python train.py --num_hidden_layers=16 --norm="layernorm" --norm_eps=1e-06 --tie_word_embeddings=true --init="normal" --train_tokens=583400000
MLP neurons of a small language model. Each row is named by its layer, matrix (up: input weights) and neuron, and shows model dimensions 80-143. Each number is 128 + 32 x the weight over its row's rms, rounded and kept within 0 to 255.
A block is one neuron, or neurons of one layer that tend to fire together. After each block is what it responds to, as a language model described it from the Wikipedia text at the highest values.

L10.up1376 [150 125 103  63 146 131 160 125  98 174 102 147  90 138 151 136 133  96 117  96 104 129 149 131 136 101  84 147 121 208 115 170 117 134  56 109 148  86  81  71 171 105 145 111 127 147 167  91 139 164 112 159 162  81 128 108 121  85 151 140 131 141 176 163]
Relational nouns before of. Nouns and adjectives after an article that need a following preposition, mostly of, such as result, number, spite, proud.

L10.up1084 [140 133 118 126 100  89 211 138 111 112 165 172  41 116 123 115 112 128 135 172 121 162 178  81 102 150 155 133 147 123 131 119 147  54  32 111 123 148 159 136 134 108 103 138 102 129  91 138 162 174  99 112 151 124 186 147 126 122 122 145 109 154 137 125]
Final noun of coordinated lists. Plural noun or word-ending at the end of an "X and Y" pair or list, e.g. "counselors, and teachers", "players and creditors", "protests and counter-protests".

L2.up85 [165 152  92 125  91 158 138 104 144 230 164 101 112 115 114 149 120 164 100 116 117 138 112 121 108 133  67 122 159 100  56 111 137 140 115 136 130 102 111  84 167 120 104 145 184 204 133 183 123  98 133 173 139 100 172  99 109 157 144 156 146  97  53 113]
L2.up176 [124 158 172 168 124 154 119  68 165 212 125 124 155 115 169 173  77 106 135  94 125 116 201 175 150  56 165 125  99 118  59 145  97  62 119  90 131 140 129 128 107 123 156 144 195 179  66 143 152 122 124 103 235 166  93  82 164 137 124  99 109 131  69 156]
L2.up245 [143 142 127 142  91 100  77  94 146 184 113  84 175  70 106 146 146 112 151  81 131  93 142 161 106 123 154 139 130 147 123 137 151 168 143 161 134 137 104 145  92  86 103 130  97 179  94 167 106  93  89 138  83  92  76 167 139 128 125 102 149 156 115 122]
L2.up428 [182 143 167 122 172 139 112  94 124 152 124 179 114 128 242 101 110  62 161  55 124  72 179 134 133 139 165 128  85 185 101 108 152  98 137 114  96  98 105 118 164  78 100 157 150 152  97 164  85 112  97 138 131  99 133 176 140 183 157  86  68 148  74 163]
L2.up907 [149  88 104 129 155 159  75 104 200 146 146 143  96 159  93 141  86  94 143 140  97  58 135 106 129 164 153  64 135 115 104 170  77 180 143 164 152 122 113  94 151 113 127 127 138  95 144 113 123 115  93 114 170  86 207 190  45 161 127 155 138 128 125  81]
L2.up984 [149 148 129 121 125 105 128  73 144 162 147 150 148 122 106 140 140 137  66 149 171 165 107 118 124 125 124  92 117  96  98 137 116 107 165 151 116 188 109 119 103 112 107 123 158 134 114 134 121 120 120 214 209 148  68 114 126  81 105  90 117 142 149  70]
L2.up1043 [130 165  91 181 166 145  80  70 107  54 179 180 154 113 147 119  97  97 134 122 125 124  74 153 125 164 132 166  89 144 122 199 122 124 149  96 160 151 207 129 127 111 154 139 130 183 109 148 114  95 138 149 141 114 153 145  81 102 129 138 159  82 112 159]
L2.up1113 [114 123 118 154 115  85 143 114 101 146 130 128 130 178 144 182 119 120 106 123 180 146 117 110 148  44  85 148 116 143 102 171  90 154 142  85 147 173 182 136  67  77 104 135 179 187 114 145 114  96  93 113 178 141 115 150 127 170 120  89 134  75  80 154]
L2.up1265 [116 138 158 133 170 112 142 169 157 188 184 117 124  74 120 162 182 183  85 117 155 165 118 104 118 170 141 106 133 127  40 132 177 188 144  91 111 105 113  75 139 113 164 104 107 110 176  57 147  70 105 110 110 112 108 151  92 132 177 202 134 125 144 116]
L2.up1369 [118 137 103 145 125 137  96  73 124 134 107 146 106 160 205 104  84 133  94 108 130 118  94 180 153  96  82 109 115 170 121  94 123 134  92 135 104 148  86 148 144 133 116 145 140 169  87 169 133 103 129 116 119 151 127 105 171 171 103 175 172 203 105 133]
L2.up1393 [146 115  64 113 181 121 141 143 138 155  95 151 163 133 118 140 127 110 126  78 133 121  92 137 142  88 125 126 124 100 104 202 139 126 131 134 131 138 139 136 179 171 154 155 100  99  85 103 184 168 134 180  56 122 149 134 177 142 114 133 115 160 116 128]
L2.up1406 [189 159 106 191  90 210 157  30 127 128 103 130 127 106 142 118 129 148 152 132 202 131  57 106 170 131 143 114 133 106 140  98 127 152 129  91 143 132 187 151 129 113 120  93 177 124 123 172 161 109 156  87 159 119 175  65 156  62  91 126 176 123 123 162]
L2.up1409 [106 143  97 132 156 136  86  89 116 136  94 124 177  89  72 145 199 162 172 112 202 160 121 176 128  90 179 173 140 122 123 135 125  84 144 115  84 117 127 102 122 160 135 103 181 177  94 138  91  79 145  89  82 113 103 142 132 161 131 113  90 145 172  97]
L2.up1464 [177 136 111 108 136 133 183 104 101 130 139 134 142 103 115 129 157 137  71  93 165 168  86 100 164 140 144  89 102  93 108 157 176  89 134 117 179 139  66 154 134 128 140 155 125 109 165  62  76 131 130  95 129 164 132 116 169 160  97 171 152 149 152 107]
L2.up1834 [124 114 127 109 130  95  97 115 103 139 129 171 159 151 119 134  79 127 167 155 155 152 155  98 109  99 117 164 120 128 111 176 160  98 155 105  81 176 158 154 117 130 132 106 156 125 149 156 114 118 117 199  42 128 111 118 115 134 148 129 122 137 171  99]
L2.up1932 [110 102 132  98 152 137  82  66 145 113 110 196 142 155  86 146 138 141 182 136 129  94 144 133 108  46 142  66 163 130 106 143 131  93 183 125  82 112 147 184 122 109 123 162  86 153 126 164 117 149  79 112 155  67 125 123 136 103 154 122  98 137 221 146]
Word-final suffix pieces. Final word-piece suffixes, mostly plurals and nominal endings, that close a multi-token noun, often in section headings: fle-ets, Build-ings, remed-ies.

L4.up243 [ 97  37 108  98 114  71 143 152 188 143 162 125 165 150 147 171 173 138 121 120 184 154 136 123 127 130 114 110 104 143 168 107 112  93 114 141 154 129  91 138 138  88 118  96 141  93 185 124 133 118 116 108 197 130 151 144  86 121 165 199  91 138 136 135]
L4.up513 [169  84 128 135 119  41 123 104 160 155 155 128 157 117 127 176 104 132  97  89 190 153 109 134 153 114 141  68 216 136  68 161 115  96  98 113 154 127 110 115 132  88 128 174 145 119 155  94 160 155 106 128 159 145  63 108 149  97 137 129  96 130  96 131]
L4.up663 [113 138 117 118  69 108 143 125 180 101 124 145 183 142 134 145 107 144 130 159 173 133 102 123 135  99 127 164 111 151  93 126 135 103 159  93 123 109  59 187 149 106 104 182 134 125 149 143 207 146 108  81 137 131 158 112  97 127 126 115 131 105 127 131]
L4.up688 [131  87 129 126  40  74 143  95 115 115 124  96 141 115 138 159 116 152 139 149 159 118 112 140  90  90  87 184 100 146 201  43  97  81  93 122 170 142  99 143 131 101 140 104 154 122 122 154 104 109 119 103 118  94 112  87 100  66  70 119 114  98 101  92]
Prenominal adjectives after determiners. Adjectives, often evaluative, right after a, an, the or most and before a noun, such as impressive, most influential, a formal.

L4.up811 [ 37 132 147 127 142  98  91 138 158 108 120 101 156 127 111 126  70 174 108 126 167 106  84 165  86 128 144 160 116 104  92 173 142 153 127 100 101 121 112 136 166 100 105 127 141 127 157 111 125 145  92 129 100 135 123 142 160 118 158 142  82 165 157 136]
L4.up814 [128 126 136 148 107 123 128 142  96 188 139  80  70 111 114 152 169 164  94  69 142 100 156 109 122 148 177 102 120 133 160  99 120  96 121 164 127 178 168 128 126  98 149  93  92 116 124 208 126 186 102 132  60 107  73 144  65 132 113 101 153 142 165 148]
L4.up826 [117 113  82  93 134 141  99 142 101 108 133 138 107  81  79 153  87  88 105 135 121  95  92 177 152 148 128 204  75 144 163  88 187 140 164 129 159 184  93 129  81  31 144 162 162 168 183 150 114  96 175 130 151  73 152  62 131  99 119 127 157 184 146 131]
L4.up1400 [127 141 117 181  98 149 127 115 169 125 176 153 111 142  73 139 100 157 171  43 154 134 137 128  65 124 121 146 138 136  81 170 151 140 148 109 183  95 103  35 151  77 158 144 193 138 168 118 130 122 109  91 110 112 162 136  51 114 152 117 132 100  68 143]
Word-completing suffix pieces. Final pieces that finish a word split across tokens, e.g. enrol-ment, outstret-ched, result-ant, front-line, plus some verbs after "to"/"could" (link, seat).

L2.up79 [111 136 196 124 210  57  84  67 132  85 128 134 146  69 144 144 157  69 148 125 168  63 104 112 154 160 120 160 132 123 124 112 106 114 132 169  97 150 124 104 111 171 142 232 103 130 149 147 192  95 157 151  98 134 122  74 129 123 164 164 130 182 110 167]
L2.up518 [ 91 137 141 123 123 142 108 104 111 137 124 113 104  90 141 176 136 163 148 136 167  92 204 151 116 145 127 110 174 134  87 134 117 152 187 146 153 103 107 139 176 104 103 157 178 148 107 124  73 146  97 116 127 151 158 158  60 138 126 152 170  87 126 135]
L2.up590 [ 63 151 174 152 137  95 138 121  99 110 125  98 155  89  32 194 136 114 162 157 162  91 140 195 114 172 123 164 145 139 143 166 191 118 112 157 103 185  65  82 161  83  90 142 151 114 100 145  75 125 125 121 126 136 161 146 170  95 118  93 112 182 187 124]
L2.up666 [158 110 181 134 145  50  97 120 128 161  66 158 155  95 101 142 162 134 124 113 121 108 141 151  99  93 125 119 117 169  96 138  74  95 202 194 169 114 123  75 106 161 196 164  98 175 201  98 110 126 116 143 170 114  73 103 123  78  88 174 112  99 120 181]
L2.up755 [168 111 173 154 137  73 152 108 126 119 119 103 189  99 119 129 112  95 169 136 164 120 114 189 146 148 139 197 117  80 132 174 129 133 148  96 133 117 139 122 169 105 129  97 183 131 142 131 102 142  96 139 108 189 107 176 128 170 144 112  86 151 141 121]
L2.up866 [137 118 141 102 130  91  61 119  90 127  56 136 193  75  71 119 146 127 123 154 152 147  95  93 136 135  85 116 120 105 111 145 111  98 164 167 121  92 184 121 112 170 203 146 102 160 161 184  80 139 132 151 135  65 164  85  93  97 136  78 147 137 171 114]
L2.up925 [142  97 141  99  75 141 133 183 106  48  89 155 177 159 122 133 189 132 109 193 134 181 118 109 124 122 151 139 150  52 183 139 137 107 172 157 103 151 151 178 127 168 127 102 151 106 113 155 107 127 149 134 150  71 122 250 133  89 134  68 115 124 108  93]
L2.up1131 [173  75 151  90 130 147 172 120 129 124 114 129 125 116 130 187 175 165 112 156 196 168 100 130 165 106 171 146 157 107 164 143 194  99 149  93  98  34 146 129 141 152 135 178  87 100 151 163 150 218 132 131 150 136 149 191 100 122 176  77 127 136 100 103]
L2.up1138 [123 100 129  96 164 130 126 159 102  97  93 123 172 117 165 150 150 126 132 167 154 112 100 159  86 111 128 150 111 138 129 180 147 145 167 147 144 124 136 141 183 117 123 163 142  59 115 103 150 171 139 149 152 100  98 166  77 169 111 121 118 122  93 150]
L2.up1229 [163  92 110 163 136 164 144 194 123 124 123 183 149 107  83  99 165 107 169 138 155  55 131 112 146  75 137 108 116 118 146  95 118  65 129 195 105 130 121  85 160 108 129  98  68 102  73 133 129 128 100  88 146 112 144 142  91 147 157 131 112 185 114 110]
L2.up1436 [106 134 131 120 109 126 185 139 124  78 150 136 114 187 127 165  53 115 145 115 118 152 127 156 101 129 155 206 197  92 130 177 153  85 128 130 152 133 123 111 141 158 127 114 178 159 129 125  83 130 161 141 154  73  98 188 120 141 185 103  90 134 123 157]
L2.up1565 [162 168 153 133 131 110 134  90 101 142  80  87 110 105  98  87 126 141 132 153 177 116  67 107 115 108 178 148 145 108 115 182  54  94 129 143 138  63 163 113 131 133 150  70 166 117 166 129 139 173 119 115 128 107 152  95 179 136  86  93 185 123 133 112]
L2.up1818 [107 146 157 100 122 122 149 133 135 131 138  94 193 179 139 181  81 128 116 114  97  92 147  69  97 107 179 164 135  88 150 143 137 140 140 133  70 163 112 182  39 152 117 168 167  99 158 129  77 167  88 111 136  83 104 138  64 199 121  42 166 116  93 101]
L2.up1850 [154 118 151 138 128 137 160 152  90  71  88 111 135 137  68 136 162 140  80 160 139 106 115 140 144 146 118 151 153 148  75 168 150 113 133 101 123 143 117 176 147 149 143 149 115 104 124 202 149 140 142 147 103 134 139 129 112 136 201  54 157 114  61 123]
L2.up1985 [118 131 124  95 152 129  79 137 116 151 107 157  81 117  90 114 173 117 123 135 118 133  94 106 139 183  69 107 172 167 117 109  82  99 198 151 145 121 144  69  98 118 104  72  99 117 130 146 162 124 141 104 124 107 173 113 139  72 137 143 102 116 142  63]
L2.up2024 [ 59 121 167 135 126 130  76  97  99 177 109 116 143  85 115  77 113 124 156 140 138 121 110  87 182  79 128 169 131 126 147 120 114 137 143 122 120 121 150 124 173  94 225 182 136 160 169 187  82 158 127 133 123 101 110 215 128 132 168 148 120 137 112  97]
Head nouns after articles. Generic abstract head nouns right after the, a or an, usually followed by of or that, such as way, place, fact, number, year, following.